Part of a small language model's weights: 5.12M parameters, 9568 steps.
MLP neurons of a small language model. Each row is named by its layer, matrix (gate and up: input weights) and neuron, and shows model dimensions 16-143. Each number is 50 + 15 x the weight over its row's rms, rounded and kept within 0 to 99. A neuron's up and down rows have the sign that makes its largest values positive.
A block is one neuron, or neurons of one layer that tend to fire together. Before each block is what it responds to, as a language model described it from the Wikipedia text at the highest values.

Responds to: Wiki heading close markers
L4.gate493:54 57 51 46 69 62 85 43 52 47 22 37 72 42 34 74 56 25 67 53 58 30 27 84 47 37 63 76 60 66 50 41 53 48 57 67 44 64 44 59 45 58 65 19 24 49 36 57 72 50 66 78 67 61 62 11 46 41 36 56 50 68 44 69 49 50 56 77 32 44 73 46 55 44 49 56 35 46 51 62 31 22 73 52 52 51 50 47 45 31 39 61 56 42 70 49 46 59 93 50 54 44 39 63 41 30 64 54 60 52 56 64 51 32 81 47 59 36 49 49 69 88 51 54 66 35 71 64
L4.up493:46 65 58 25 38 44 45 43 50 43 27 53 56 52 53 57 48 64 64 64 55 53 21 57 56 43 40 35 37 40 29 54 62 67 57 34 92 51 49 43 28 57 42 34 36 53 65 42 17 72 65 76 47 71 40 50 62 65 48 59 57 65 57 29 56 29 54 49 45 58 55 48 18 80 60 35 78 46 47 68 41 22 46 54 50 72 59 12 52 49 29 33 55 45 87 48 35 56 53 45 69 68 46 55 55 61 38 73 64 58 40 54 55 65 71 55 53 42 29 41 70 37 45 66 67 48 67 56

Responds to: Heading closing markers
L8.gate47:58 49 31 21 56 55 73 39 39 15 64 71 50 43 54 56 61 65 35 43 50 45 46 37 37 48 41 52 67 63 67 55 62 68 48 59 45 63 15 33 53 53 48 44 12 41 38 55 49 49 14 58 61 21 41 16 50 62 45 29 37 64 24 48 68 36 38 55 53 47 53 54 49 49 40 48 70 22 46 53 32 54 43 60 56 39 33 74 52 63 68 49 49 55 49 28 53 38 67 31 37 66 57 33 38 60 61 61 30 52 51 54 61 81 61 28 67 65 42 43 63 38 34 71 42 37 42 54
L8.up47:35 19 73 16 77 54 54 55 57 48 65 45 74 48 61 42 49 29 53 43 61 53 08 31 59 37 28 60 71 24 50 52 41 41 49 31 44 38 50 36 65 48 37 68 46 40 51 78 21 49 65 34 63 50 48 47 46 22 18 60 69 85 44 64 75 42 54 52 54 71 55 49 26 76 30 53 52 56 55 29 55 54 49 60 75 66 62 69 21 42 38 34 49 44 75 56 58 41 44 51 47 13 47 38 60 52 17 60 36 49 38 51 45 42 53 61 47 51 51 27 59 81 48 68 41 31 60 55
L8.gate60:49 53 57 45 49 62 57 38 27 50 36 52 42 27 66 40 34 40 67 22 79 72 47 60 39 34 36 61 69 62 56 59 39 47 32 41 50 40 42 41 70 33 35 40 39 27 45 61 57 40 58 80 77 88 70 37 58 38 53 58 80 61 26 63 77 69 82 64 25 45 68 49 46 47 40 44 87 38 41 63 47 37 69 63 68 22 56 54 53 52 33 56 46 56 59 61 63 59 36 25 67 44 53 40 28 59 43 40 63 11 39 56 50 51 29 42 42 67 44 32 25 56 69 62 46 55 58 55
L8.up60:39 52 29 38 59 52 42 59 43 53 62 22 53 68 24 46 76 34 69 36 52 31 59 31 54 72 41 56 73 59 36 41 43 43 71 48 20 63 36 35 60 44 39 26 51 47 49 53 35 40 66 57 48 88 33 23 44 44 05 36 52 79 40 53 56 52 35 26 48 40 62 40 53 62 34 55 47 52 44 46 50 40 43 44 47 56 73 77 46 50 61 41 55 69 66 47 81 61 33 41 44 36 57 13 72 63 50 48 36 52 61 41 51 76 42 38 26 65 35 23 47 67 42 72 71 45 24 35
L8.gate266:38 53 62 70 58 57 55 34 45 75 56 39 43 35 63 59 53 17 14 21 61 62 24 48 54 41 49 83 58 43 39 56 51 50 07 53 52 23 65 44 59 49 48 58 41 76 60 60 71 26 38 49 51 45 25 29 56 66 69 42 32 62 39 42 76 56 56 55 64 50 51 28 41 55 46 33 70 51 40 46 52 50 43 37 51 54 42 48 40 75 59 40 40 56 58 69 55 76 37 22 59 28 59 25 50 52 58 22 51 22 47 54 44 68 78 48 41 67 55 49 55 62 79 51 63 30 26 75
L8.up266:15 41 45 43 76 48 76 43 43 63 48 52 60 43 72 50 56 63 38 70 56 49 40 29 65 45 53 35 38 85 32 42 82 34 54 67 33 22 56 49 69 50 50 79 36 27 81 42 68 58 33 65 64 12 36 41 69 63 40 56 59 66 49 68 72 38 51 61 29 52 56 43 63 25 29 73 68 36 57 52 28 62 56 45 47 54 59 30 24 47 50 35 47 51 44 41 56 36 45 56 33 16 54 30 44 71 44 59 50 21 45 77 32 36 35 46 75 54 19 59 45 54 65 68 23 55 74 49
L8.gate348:56 40 79 34 39 61 49 47 59 43 50 65 41 19 45 51 66 15 47 52 80 78 42 45 59 45 66 48 54 47 51 57 64 17 30 51 66 57 55 65 53 79 43 76 35 59 41 56 49 53 42 53 51 58 44 46 44 54 24 78 51 82 22 66 60 66 64 68 38 37 51 21 52 43 41 61 64 52 62 35 50 50 55 62 32 36 42 21 57 38 25 39 14 23 41 74 64 72 59 33 65 53 39 43 64 57 33 54 38 30 64 68 60 53 33 27 49 47 40 42 82 50 45 48 67 32 66 52
L8.up348:62 52 62 76 40 53 64 24 57 59 55 50 41 14 49 31 65 29 55 51 57 60 47 67 59 52 47 27 46 34 62 41 48 37 47 31 53 53 60 69 58 43 26 67 52 41 36 62 57 44 54 58 85 71 61 57 49 44 35 53 39 48 59 56 53 22 39 52 70 45 48 40 45 44 63 69 44 63 58 61 09 31 65 47 70 58 81 64 42 55 84 35 29 40 44 97 68 79 54 25 35 44 34 39 61 57 66 60 51 36 46 87 33 48 73 45 60 67 43 65 55 42 45 73 33 78 38 45

Responds to: Partitive "of" after quantifiers
L7.gate61:49 33 44 35 10 50 58 43 41 49 48 36 57 46 41 52 54 59 79 48 19 53 74 43 48 54 67 51 49 25 43 31 36 64 36 73 46 47 47 57 39 65 31 48 48 74 78 31 66 60 52 54 43 70 60 47 54 55 54 62 68 23 68 43 58 42 36 46 50 51 64 42 58 42 36 33 49 42 58 36 37 60 40 28 40 44 35 66 56 30 64 61 37 67 55 47 42 73 51 50 56 47 52 66 26 56 57 38 33 81 52 52 57 53 56 42 37 57 40 45 40 28 22 62 28 32 45 77
L7.up61:45 47 65 59 54 72 52 33 61 39 40 40 36 47 39 59 48 46 27 52 50 61 68 44 33 27 67 47 39 35 44 16 75 54 49 46 36 54 57 42 66 37 49 49 74 45 63 65 44 45 60 37 55 64 65 66 66 45 53 42 49 44 40 46 40 32 83 39 59 38 80 69 36 42 43 53 10 35 66 57 47 59 72 73 36 48 45 41 38 48 49 27 25 37 55 64 68 39 13 83 51 65 70 53 63 52 49 64 58 65 38 68 53 57 33 25 14 24 46 41 65 35 52 47 36 68 55 60
L7.gate279:28 60 75 57 48 43 86 46 47 59 50 31 18 53 60 41 69 54 51 49 47 63 50 56 58 50 17 36 59 55 60 40 76 40 52 46 78 50 45 48 50 12 51 69 39 54 54 57 59 44 52 21 54 41 32 42 58 55 55 79 35 51 53 30 66 44 35 43 66 69 51 25 47 51 47 46 87 53 44 36 49 37 83 15 61 38 50 36 39 33 61 42 53 70 60 66 29 64 54 60 54 78 68 78 28 33 72 23 36 29 43 51 64 66 50 44 65 32 36 42 51 53 51 57 33 26 46 41
L7.up279:51 55 55 54 26 54 64 73 58 43 24 32 53 48 65 35 48 46 49 54 39 63 56 69 49 52 34 44 48 43 44 53 32 57 64 40 58 37 45 32 46 57 54 73 44 48 68 50 66 53 37 39 59 59 42 48 18 60 46 66 52 53 33 21 63 39 47 48 18 43 37 26 43 52 55 57 63 53 61 75 51 40 44 32 34 42 29 42 61 67 35 49 44 51 94 72 49 47 76 37 32 65 65 20 57 80 43 71 48 41 42 37 80 59 42 67 38 38 23 44 56 24 69 41 48 37 43 64
L7.gate440:64 55 40 53 47 49 43 67 50 49 31 72 28 52 58 89 49 48 50 60 37 48 72 44 47 56 32 59 48 47 22 71 35 29 54 52 51 41 83 22 46 65 36 42 51 64 32 78 34 64 22 36 58 62 69 30 58 22 42 69 61 39 37 63 63 52 71 49 37 60 35 42 68 46 29 58 35 76 52 37 20 50 47 55 17 76 61 27 52 43 40 64 58 50 33 44 40 51 30 75 51 45 65 49 50 72 55 37 63 52 54 76 58 57 64 69 32 71 30 36 61 37 37 71 48 75 53 69
L7.up440:61 54 69 48 64 51 40 48 41 25 10 40 55 58 51 63 47 52 55 61 49 34 43 40 43 28 44 57 52 48 48 45 37 43 34 42 75 44 39 44 39 26 19 45 46 63 00 39 58 45 56 45 73 46 85 56 40 69 57 79 43 22 51 29 52 44 50 37 40 55 40 29 65 69 50 26 38 53 33 36 38 34 39 59 45 73 61 26 43 38 62 61 52 37 49 53 70 56 32 80 48 48 30 53 68 41 70 47 22 43 47 58 49 54 23 61 37 47 47 41 13 47 57 62 43 38 61 60
L7.gate489:43 52 42 51 72 56 41 36 51 40 60 52 52 64 48 26 69 56 31 54 70 78 47 46 45 27 42 56 90 18 56 54 44 50 49 49 32 39 49 55 54 21 77 81 37 33 51 61 66 49 49 41 69 41 61 40 79 50 67 52 32 61 38 34 49 53 70 50 63 53 45 19 39 45 38 44 30 45 82 49 23 27 52 42 31 54 41 40 60 85 63 66 56 57 45 75 41 11 37 63 56 61 65 62 21 52 52 64 38 56 53 58 48 39 49 43 32 62 67 61 42 60 36 60 44 48 35 56
L7.up489:53 53 48 60 72 67 37 62 76 47 42 48 52 54 46 73 45 45 75 60 71 65 48 33 54 58 30 68 60 56 50 57 59 55 27 30 65 37 47 12 52 40 18 58 46 68 60 41 85 53 73 61 58 71 70 21 35 50 57 62 72 78 47 47 46 62 52 56 35 65 49 24 44 69 45 81 51 45 52 54 49 80 81 49 23 55 58 62 52 44 51 43 57 54 53 53 50 46 54 84 53 44 58 70 59 69 47 51 38 27 42 49 48 12 57 36 69 53 48 88 19 51 44 52 52 26 30 64

Responds to: Quantifier determiners, mainly "some"
L8.gate49:78 34 58 56 41 48 36 39 57 22 45 47 37 50 47 53 47 32 37 45 45 47 03 60 62 58 48 56 26 95 39 44 23 69 32 47 51 49 28 64 30 27 73 52 42 79 44 32 59 57 31 58 42 63 58 42 40 15 65 47 37 55 38 62 47 53 51 60 52 60 32 46 49 69 53 77 52 37 61 46 58 42 58 28 00 35 38 60 23 70 20 45 37 51 61 46 63 47 75 53 59 80 36 38 47 74 66 38 58 50 44 36 62 50 53 63 55 57 38 35 37 53 38 37 57 63 55 99
L8.up49:34 54 79 74 82 49 34 60 46 52 51 47 30 50 43 49 42 76 74 35 09 72 70 52 27 47 49 46 70 43 33 83 49 48 41 37 76 24 59 41 60 42 63 52 50 52 49 81 54 32 32 33 32 44 69 40 33 52 73 69 51 34 62 27 50 43 73 50 53 55 63 78 63 65 27 13 58 43 59 30 63 46 12 64 48 55 54 46 32 64 49 59 32 54 22 46 64 53 59 57 70 54 42 31 65 50 71 62 39 57 60 10 44 12 47 36 34 33 24 40 36 53 33 67 62 51 61 59
L8.gate180:36 27 64 43 57 28 42 35 55 58 63 44 55 76 58 55 55 45 49 59 70 40 39 45 44 39 44 77 61 38 77 53 56 61 61 72 43 43 65 55 58 31 82 37 53 36 39 68 47 69 46 64 69 80 18 66 87 68 26 68 49 44 36 53 39 38 37 34 55 66 43 64 80 78 49 35 58 59 41 48 34 63 59 32 56 56 37 71 49 34 49 71 52 55 73 40 61 28 54 21 59 45 65 62 33 55 57 90 56 42 35 29 49 44 51 60 63 58 34 59 33 70 65 72 49 66 49 22
L8.up180:62 36 83 35 81 50 28 45 34 57 42 54 63 43 70 65 24 21 42 84 40 53 52 54 53 55 53 56 44 57 30 37 44 53 68 24 50 64 62 45 27 42 68 34 69 42 58 52 61 63 46 25 41 74 21 58 44 33 43 29 46 65 79 55 15 57 30 22 36 82 16 40 82 32 84 28 69 41 38 54 53 48 62 49 42 52 39 39 47 41 23 31 39 64 49 33 45 53 56 58 28 36 49 67 55 75 59 43 47 40 42 38 40 66 39 48 54 59 35 48 42 40 32 51 57 56 58 34
L8.gate204:37 54 49 26 56 77 54 27 21 27 23 24 47 34 45 50 54 32 50 07 37 63 47 58 52 74 27 69 45 37 85 40 71 66 51 63 76 48 47 44 45 43 61 42 40 39 53 66 57 63 56 37 44 60 38 76 42 42 54 43 39 31 74 48 49 35 52 60 49 93 50 47 72 65 32 30 77 60 59 72 51 63 59 51 47 40 21 51 40 24 45 51 61 65 35 53 34 71 56 59 52 38 59 59 56 37 59 46 66 51 65 64 62 40 66 43 79 71 63 53 55 43 35 59 52 55 45 61
L8.up204:35 58 45 48 74 51 44 46 63 49 65 50 51 57 61 36 51 55 67 66 34 77 59 24 36 63 64 48 50 36 36 57 75 82 64 40 40 45 64 91 54 72 53 40 35 63 47 39 60 30 19 20 60 53 36 57 65 42 50 71 47 59 59 49 38 42 58 73 64 57 14 28 70 46 53 51 26 44 61 00 47 45 57 35 79 33 57 61 43 50 59 34 40 48 52 67 58 61 78 38 52 59 55 62 53 39 57 43 71 50 45 48 60 60 69 64 66 41 35 58 56 36 25 63 34 43 35 28
L8.gate509:26 48 44 69 68 64 39 35 61 51 22 41 59 36 48 77 21 50 51 56 65 49 10 37 39 53 45 47 48 54 43 66 37 42 46 31 42 54 36 64 60 07 70 39 65 51 35 70 67 57 57 35 65 69 59 61 12 61 50 46 60 61 33 32 44 43 33 47 49 45 33 70 67 56 45 32 35 48 73 56 45 49 48 37 37 50 65 61 54 66 55 65 68 47 63 60 57 63 68 77 53 63 54 60 61 42 30 28 52 75 72 60 34 46 46 44 49 28 47 16 39 64 15 53 53 48 36 43
L8.up509:88 44 46 41 59 64 32 30 63 56 43 49 42 46 51 52 22 62 41 28 60 64 29 34 42 67 39 30 74 68 62 63 41 30 54 54 48 31 17 62 60 36 53 28 41 43 41 40 36 56 61 60 69 28 81 65 35 26 42 84 51 35 33 20 49 38 50 12 64 51 68 54 66 37 47 29 40 60 39 41 70 40 00 48 29 57 37 54 42 79 47 74 35 26 71 58 35 52 65 61 65 48 62 41 55 61 64 44 59 52 72 51 56 40 43 55 34 41 58 44 52 82 53 68 59 67 44 50

Responds to: Mid-word fragments and line breaks
L4.gate353:58 54 45 26 57 54 69 41 62 54 51 61 38 38 43 22 29 54 43 44 33 70 51 27 43 52 31 40 62 36 22 68 40 43 52 51 57 55 48 77 18 51 70 45 41 25 42 28 53 31 30 47 54 73 58 72 17 68 36 56 59 52 47 35 52 39 67 46 42 47 57 09 35 68 44 40 47 58 51 36 51 55 77 39 49 38 49 34 60 50 56 81 50 40 58 36 35 58 34 69 49 65 62 29 53 39 46 54 53 36 57 63 62 52 45 63 71 53 66 33 47 46 30 75 42 24 67 72
L4.up353:60 35 42 30 68 55 34 12 68 46 52 24 47 44 75 74 52 58 45 39 27 72 37 41 53 46 27 30 58 37 62 61 60 30 71 80 75 55 45 51 49 26 76 78 41 54 61 41 51 31 43 75 36 57 64 56 70 44 54 66 48 52 51 35 55 50 42 50 45 48 42 57 57 49 48 71 49 38 49 30 63 42 45 34 48 47 52 49 51 55 63 64 60 46 59 40 45 50 48 41 50 42 68 23 84 38 60 69 36 50 60 78 36 60 45 52 42 59 51 51 58 35 32 68 65 52 77 49

Responds to: Closers and word-initial fragments
L7.gate100:43 51 34 24 38 62 39 29 68 34 56 45 43 38 25 68 40 59 79 37 42 55 59 57 65 48 53 57 46 51 39 52 42 49 64 56 59 65 67 69 53 64 79 49 35 58 66 69 72 44 57 69 19 39 54 60 66 47 55 63 31 86 33 59 52 59 64 46 41 26 47 43 47 56 54 09 46 56 54 27 59 30 54 42 40 55 62 36 42 43 31 70 41 42 51 37 48 46 55 38 19 28 66 40 56 56 86 53 77 55 23 33 42 52 83 69 66 51 21 57 57 46 36 42 52 61 32 51
L7.up100:57 56 45 74 53 55 60 33 40 46 49 83 39 63 63 54 19 39 51 40 73 00 41 74 53 60 61 76 42 59 46 50 48 36 34 51 70 32 66 43 49 61 55 49 49 72 46 40 46 35 39 26 76 52 24 44 48 16 57 49 50 48 54 85 57 52 49 84 64 42 46 26 68 46 58 46 53 33 43 42 36 85 69 73 62 31 60 54 36 41 67 57 28 60 43 41 55 59 46 42 47 67 45 47 35 52 23 14 47 45 62 54 40 50 25 22 59 53 18 42 55 37 69 41 77 68 53 49
L7.gate112:49 41 62 33 21 50 22 39 72 50 61 58 44 44 72 70 61 61 76 49 48 73 32 65 50 31 81 60 48 65 36 64 69 44 47 34 73 62 44 61 60 63 61 60 44 56 50 60 31 70 46 72 39 31 71 33 51 60 18 24 64 56 43 23 34 56 57 33 45 45 47 46 37 57 61 51 32 46 79 42 44 39 57 62 49 34 48 49 45 33 52 73 33 58 53 38 48 20 41 53 59 75 34 35 58 62 55 59 57 55 57 60 76 36 51 78 49 58 76 62 55 38 70 45 43 61 40 41
L7.up112:39 47 65 84 72 43 50 25 43 65 43 55 51 45 57 40 38 32 41 27 48 63 78 37 40 31 49 54 20 36 71 27 47 33 44 44 40 30 53 56 49 48 22 69 45 58 39 58 41 31 21 54 37 58 52 33 70 43 48 49 53 63 50 72 49 43 48 54 36 60 47 31 68 63 58 38 41 64 51 49 51 70 51 77 39 32 31 54 46 52 57 49 67 73 48 42 44 27 55 57 45 27 58 74 34 97 61 29 68 26 24 47 53 48 59 41 70 57 38 28 49 70 57 42 66 34 46 36
L7.gate114:31 41 55 40 40 40 46 36 44 82 45 42 27 29 62 61 43 56 40 23 67 37 60 76 27 40 44 53 79 65 32 59 56 68 68 45 58 60 79 93 50 68 88 63 44 52 38 44 38 38 45 55 50 44 41 29 53 61 41 52 46 38 49 78 46 41 36 83 34 67 47 54 42 49 47 39 53 31 68 28 54 69 47 55 55 38 53 27 46 76 67 17 64 57 53 55 50 72 37 43 28 48 54 39 37 65 46 52 65 33 50 34 72 36 49 51 58 41 47 46 51 37 67 56 64 49 66 47
L7.up114:45 38 82 57 34 67 90 55 46 50 67 66 39 70 41 33 35 54 35 42 88 57 56 27 52 36 47 59 66 39 54 39 72 30 56 42 60 50 85 42 31 77 39 43 31 52 58 36 38 44 14 56 46 32 57 20 53 56 48 57 60 36 56 48 66 40 29 60 51 51 50 38 63 35 32 46 61 42 62 43 61 51 33 58 55 60 62 55 38 52 48 41 43 38 49 64 65 87 66 39 40 55 45 62 41 44 04 63 37 29 55 56 62 56 41 64 45 66 53 27 06 44 38 51 50 56 52 76
L7.gate236:38 67 60 60 43 65 59 48 74 75 48 46 53 56 45 36 36 35 36 52 26 36 60 66 41 56 57 57 54 69 60 67 54 50 29 16 44 58 78 55 66 57 52 48 53 46 40 83 66 51 68 64 40 54 29 27 73 49 70 59 42 34 50 41 55 37 49 42 57 40 42 28 35 57 46 63 39 38 55 50 26 35 51 45 37 40 64 58 50 41 60 51 62 80 21 34 35 54 37 66 17 74 36 55 40 70 50 68 60 52 63 53 65 34 50 39 40 55 65 05 57 19 67 43 58 46 42 62
L7.up236:43 59 41 84 41 45 41 61 64 29 37 68 67 53 61 61 39 56 54 47 50 52 57 35 64 66 63 62 54 52 52 28 58 42 65 27 58 41 41 56 61 46 72 53 51 68 37 55 39 57 51 38 42 45 58 42 56 81 49 36 77 75 79 67 62 52 41 60 38 67 44 23 49 58 44 45 28 21 54 46 36 60 33 48 51 32 53 50 43 68 51 52 71 54 40 56 48 86 55 55 59 50 63 28 67 73 60 58 26 50 56 61 60 64 36 34 57 54 51 58 66 51 78 40 44 84 31 30